Weights of a small transformer language model.
Size: width 192, 3 heads of 64.
Architecture: LayerNorm before each block, learned positions, biases, tied embeddings, normalized queries and keys, capped logits.
MLP neurons of a small language model. Each row is named by its layer, matrix (up: input weights) and neuron, and shows model dimensions 48-175. Each number is 500 + 40 x the weight over its row's rms, rounded and kept within 0 to 999. Numbers have three digits each.
After each neuron's rows, "fires on" lists the tokens most often at its 100 highest values on Wikipedia text that the model never trained on.

L9.up83:523546549453441465478482508471545504436524567482504392544507505559485458474501515471469468473526533442529470500474544486450506551445573494533538543488554479454566492484517544536512451590500573525485463503550483518530487520448557495480477542468495492478461473528462435491524505479549582521507514512477459562477537453472430442444558520432525442478570517564477516526436563452554444522539
fires on: " al", "sk", "k", "os", " Al"

L2.up400:497532455568453511503462568556506500487510454554495484441516467562361533506472477563511427495437511537424542474562478454515452523515463480428467558488514444508557438512527497444542464538478496464506468430503529525481529543450481544544473467584489471576500524533432493438455508519536507481531464493520474475506470494478515449530565499467445470523533516511515546535545514457430509560521
fires on: " sub", " pre", "ub", "ut"

L9.up517:466486463510557537569492488499529516423438528448538434547448507461521458499473516428500562505461509483458528472501537480464539521462494430528498504517505526527489512474584552476538525522477517523518495510460484585507583488497446441474518558438515462503513535475542490471478460500516531463461555555494473544466532497445503466499563507461536451497521495514540571456481619476537519472439
fires on: " Al", " L", " al", "m", "sh", "ch"

L3.up302:494576493500516488552443477492463501526512466482543406424415459459434458491552484430504455461422547427458523474563465490475514509463521472546548540519529510494523499510568557452410466514462551525480500470505439550387476569504482517479539507472473465455479432501524443454516542532467515507478493497478453506478556479518533443534530475468560461484545493489533560517548463439515481497464
fires on: ".", " =", "|---|---|---|---", " |", " gu"

L4.up47:478463579466506538485482539552408488466479472538549458489421537454579497535426518436449463544435534456493538447488544463512499523527534474556514504463482574511482540431540543468456486495522537530482496490525415535525488460467521499481535452521498495507553460491521412446543580477515533500464472492504434603526543509492523502506551549451476476463522544506516549584525460470450490473453
fires on: "\n", "."

L7.up140:456433519599505536520504516503481458466514475473438463563522513527579527462476453543471515505498583504490485448465547593472520479504510489480569500469503540483488556520526469395517532572439482500538482489446566488473492449610486456501500489508475422493536461434553439563476532461450524503515504399509469503537566449481514497508554503476462537487468526476475525534523464456538513500457
fires on: "at", "er", "t", "é", "ens", "ort"

L2.up71:458475483575571536432481484487452476519489503563551458477454504534502579524479510493503484492488512535443466446450526513467530468529476510493541478556504497467534466536504443498495546476469523462554475444535549482499479567490476493511533445510530478479541461525511381483605557564418537509469485516410535547509417506500480571529525516485533479497523470496563525521553519539519530535460
fires on: " that", " this", "t", " following", "all", " European"

L2.up543:507497502538499525540445508533511453528571484528503468468510492512493499506460506408464485477486533531508519513520476559525546465526485548520552514451515456549467474427510532436485584601414475546481516431432413565485516476526501527541535481556461532502606479495441468483498496430447485503494534407563432518499502480455517505572567510473423525476509426483498542477465485542526474533556
fires on: "od", " mod", " Res", "ens", "er", "ter"

L9.up454:506511477540507507534485473463500490548551548496575511570459509475513467472562507452454498379446515492508524506573501544505500465471531467554454497416479483444489523501450497487553439518456558550442422425458508518453565529476435455500450523489458442580524471558441500422524514444569454466541531469501492474500560482453511433543537559489539499452524481489489559535480480556533540444481
fires on: "te", "c", "ic", "qu", "anc"

L3.up534:473523544590479478499513533505483394416504494580503440455527560516440493489503474442493463510505518510477539433570480558525443477460494516489526534471524447453503557576511512404516537469516528536514431526565541483468492538446491505464585527584534526480515472461458476474467554516474554512486473396495452460541548468487522461571520536483481483525452502492480531522490534464494524537440
fires on: " (", " st", "ar", "ars", "ruct", " var"

L2.up256:502572554517497530508435452465478479494587414522504486484490536474582468512512430491461525485531515516446509439465513495488573552552516579450481436441560536504459478450562524495496507508512542507535429440592501536501468494519446543476544525525488432468512476576512422548498497539404558484479547439542473514527475536465535500509542508580471488534537477532403539519484460513511545557466
fires on: ":", " published", " place", " compet", "ateg"

L4.up525:404489481541478616459470582485490511499449455434489489567512487444483571531477438578517550434456458460496532450502491462504467496489463478513503437534527564528536425485456466471486522460520479533506507463472569550513475511526469473439518531462507436506542480503493510487492512548505542476505499473508500579419492455495514452552520502550459424492601473500525517469491510540494505459508
fires on: "th", "h", "le", "ical", " third"

L9.up112:430550477479494563491469527535377467403439461500518479567529488472567510546478528537567530514446563476473501438520511525521454534493499480506485536489483517506488535527514473510391412460508509543522501457471525595447521465483473531561563519476598464509587461440557508484520534542485497524460470502504505450403515498453486525574529500475476508468531493478471528563541472504556570524479
fires on: "á", "ber", " Bar", "é", " car", "ild"

L9.up286:405498464511516448598461458537499505397453495420483469524457485507452494516456513473484533568503514491481513471507510511656538561529510502524513518499585442478460490460568460476482445477500496536422456494563545474498514459379522481429554493570499472487400505580509516498501487513523511469504526458401522493527493487478516480498518492461498533505452469501405526478444532527485443500539
fires on: ";", " |", "-", " (", "|"

L9.up493:466491463481502598556526523453597500437422549532490443477471482586464524521579546533527531486508546446490509435469411446471473498528517504565479497488520533493526461547513510536447556515519563529506532502540471478489471568444420517482492502455567432501429489489475496481470506535463527571466530499502449551511501523521544447574440598464421504536503504548513554511511511510521589496544
fires on: "s", " s", " ", "q"

L4.up526:458456489504472559421496557449493475434524485440527433518521508498476465546512491458448488420493549450498516460520540542538499501551488509542517473491533536519570484554553486398460466421495515544476434486490492549573549519503480533513527474481587512486495499417556488478483539500498582486451411502442446472452514507457435555480536481497556497488564428474472539500502545514489513548457
fires on: "==", "===", "ic", "°", " =="

L7.up138:486501496501473438543490534539564455474506559467441489566499518507554539495544452419566462435481479502452481431538527559552449498484455524545517515484562437498514487516521460530473535527510542480525477505558559532489461442524471503445535474539595474513508539496574533457568404516487492489472481416479476473545544551472475469471546545493485483489443439505476551521458468424516498498480
fires on: " (", "ort", "ag"

L2.up174:459499521519568518458473574508450452511517568494522441494490595511400461525540524502502482469468500450448511474528481534517530436493514443472582426510471493533536481514481493451498503492537477490429503469487522483550514481464524433461556473547527536477495477370495505544587555510499481521499566473421453511480511544447548562433551513495520485542473542458506477495468523510499472541496
fires on: "ure", "um", "y", "ri", "ate", "le"

L7.up73:493544478550530479541496486483473472555466442501533496486404558452533513484517463500526463541524531517485477492563554474500467537557502463515544534477431529529500522460545515489459556544494556487465515450502530581502453474493436469446496449476578546504504450464545448483477521387462481502550412435499500506472446474475554517529544460508485498576508418517493443482503461486580478444502
fires on: "–", "ed", " |", "2", "ated"

L4.up44:504471463518520518457508540486476512521575495453565458481582566555515505466543521465567479509505487530508518502521517543567483607501455538520553502453513496526425388548482523501500541564507495501553402558541468493438438497523498456452520506502486431465538505536443498498574471470444486507476533546507459498512481511497560481504608475480545510437495560460482512459494468484513485565478
fires on: " leg", " Cor", "or", " sup", " med", "ar"

L4.up554:468517558492471518458531513427418508439497505435488457480500496526511477564481524507451535480484501550420540464550500529576487519547481520548509440498559446440544497540457488541416491526507501515539488481489484526497516458438505504490440563508526424494525513460520518473550486537497509513491469560482438582420502470447473549487539496470576442542551501471522533526516498442449494547515
fires on: "on", "á", "ber", " year", "re"

L3.up441:522536468486528537554432488479456456457518423524437450523544500503545500521517535513549477478525432520465522428583521494501492471478612522516505465511554446544599520507498479436499531550493457484477517466554496585462534525440497563453509567535461572474548493463462488515521488509435504505524532519559476557534479533488472473418484420521498497515550515545449556548511432474504562533478
fires on: "'s", " m", " pre", "ass", "e", "m"

L4.up344:463458489506424533488484579487457507479506591477519521527513547514523563520537571566526444462475521515497524448452552449515438579546511500581510513507543508438499529495496417508443531485474542542487500461508542529434470539555450463509521525512516523514575506577530491460522494515507502464522454486488528468512497543498467416448523504497437560514510451512535530577460448507533521448551
fires on: "g", "ig", "itt", "ort", "qu", "anc"

L7.up234:426451471535503415530455493508448474446495417534476534527521544532466481536453475552427481527436473518451491450473506501549494491540448489505444552482560475534527472536487476558487482520499560527503462470524535547512493511463472543445555533424462418554476529445526529446517402469500465434543554450530463552423502472457504409470486530456511522493494419431514548534453589524559545538510
fires on: "an", "ah", "in", "al", "-", " ("

L9.up406:564524475547554471478537524528532467487583426472519500458502498460489450572540521451495483478493534537458586478437487571609440545506552471590501450432499491480553488488553423489495538518463500546539468498538501533448458544505511480463498525504527521447456438449480480556544472510548512532519447509455527495489487429538498467467499503531525579462450477492539540485480511459521464489475
fires on: " f", " exp", "f", "r", " rep"

L3.up96:463475503497521492445463490554429516452486468523541429528507523472559486516477495418544454494440557446490502509525412486528507532470489516493492551501433550515494554481538553434468495485512514483416501427485457564461439532535494544509496481493500525442523460481456463511591562476483498521464561514505482540525465432529511470503472505539495388451542489491537457553513496415550497491559
fires on: ".", "\n", " Ser", " gu", "ed", "al"

L9.up102:480558470497544433495502574503498424456561574472505481475479508502473464557490439510530518473383519495551565511524486550533513522482454523460544492470567451510540482474499477458465516502440495555429443485445477549536564434580508509459558488571566504496495503449537551499514542513514535472525439524472464473542515523463440585402529497464483529470492533465497562520419457489511453541479
fires on: " (", "S", "–", " 199", "G", "av"

L9.up434:450563441491470577519509458508496521512496487479561483588454458443521448507503525462534468445514493511508555477510443516642515529544543472484566568498430464518503516474476450501498482527502487486439518377468529512503457492432462531432551486509486461522490426454426490514515587443558538546474508550537463491456525482460526460574510566486458591495509522453508557539507447540518581479508
fires on: "\n", " re", "re", "ro", "-", " dis"

L9.up287:485524527488539498470494508534518449465512456530506493487541495605492501592458500451530423464483446491537516496506519533473482478528568472467537481504436529437645428532456517457449471527482472448452526521518488476463507406482466449447530535520513465545536452400490517548580405530452502480453506496484543507544498538478498502443497556501502529463430485529531485563435539500543493509547
fires on: "y", "8", "p", "ure", "it"

L3.up206:490540473540547531565523510430481421504496572497524487506422423539548455493427523464490522464471484534483546472480511519497523489506464494518515492513516523512508534504553479481479597482477515527501474533471473550533568525532455508511555532438549484469482446534465474513520442502524585486560462463466470543464440530504502525490517575507520540471533483578538469552409401456513515393484
fires on: ",", " and", " (", " or"

L7.up206:480490510500492464467487503536565434493534545481506500504518448452503550539462521516476442504481498500530496535488481484471467413553507453548541475447543531472607503484538493451477527531493522483460526496546419483550545570485459434470503480440494513541500500507545429510453535523519471498524473466529544492551462480457514477469471545512500570492501508497463442481503579548518534506474
fires on: "g", "n", " 188", "8", "a", "est"

L3.up36:513484538472421540501485454410473534536515548495463538467479482513528556466507506559505394499504482512479508444540470576493482540529526436458545487457565482529471481496491479500501440550469498481558448556555514546502491481462527493459529587536470499429554505496450501480503406487506553493577437458483512532491514607466483494432531456440497534497500438604468479534493499430589516616487
fires on: "ing", " that", " it", " It", "es"

L3.up273:478615482532418556452503487479476527493561475517540418530483511509426474531488484502435538484498476499441499452470520452525476464499591546485534483470564581546506514558496494477443483438493504494504524457578436563537513516468499470509555472470433460493514386473515446474466498513454540481445493457504487575461545576449512535540544515485495517483594504470485466474491502458519544534512
fires on: " which", " election", " ==", "ively", "=="

L3.up222:536550517477580494511507514493520471408509485530599490543483525461437463515482516424551499475440539462516483434500416507533510477523510386498539463520467517534514472429540465525493471536430507479428554564538531490541555485459482479433498493454506459458490402465549512443466473593498533477524466487482426544494495465490532495540489476451527463526533488537484497581420511430474561503541
fires on: "'s", " –", "ian", " +", "th"

L4.up182:550484494488450523492444494481423510469473471515526433516517473476571500505491467467534480508421465542516568519484546530590501546530517456551547464422502552502457468507502533486471516575494492533535504539519463604474469457426482513497509560516405481529540513543496522480552473455487469454481579502490452533505525417480459405473593507562392551522528523595522460550559512463513531541475
fires on: " has", "or", " had", "ar", "d", "l"

L4.up551:525538543526500497563492485489522439453545476516498509483502421482495462481455456443504478476501477544492525466513496506538484456566556520570508443539528526463507524532552504499539509509410508557514535398463534551427457570504470555474538521513556496510599494491506472533550510534517548477511466414529516493423500469474519482505473540475494610545459413597495498607446455477508527492511
fires on: " and", " of", ":"

L7.up162:499459605537570518466524553562526489501502459541432439401449470444528495487505464449521491477444579466458535462467469541523453545522527459495542476442508527464519495463551481466475500515438470561533495548510512498431504502515512478487560541471516525493450431488518421425544533475564551494417506489479494538560485533517498468489471497512480553500532528491552480437514445526451490541453
fires on: " f", " F", "ast", "f", "F"

L2.up541:480537469511552525459521490467405425569502416489544473501409491473485467577519513519461492499495494537532495556494556552518488460481531476502530505456542552500446504559541470507535438494519506453518432462504569508445499510528480548454478547553471499538478477500464455389510511528515501491515545495512489439483618473471498442546542502421496493511579488584520508510493507479585469444445
fires on: "-", "anc", "th", "ot", "c", "est"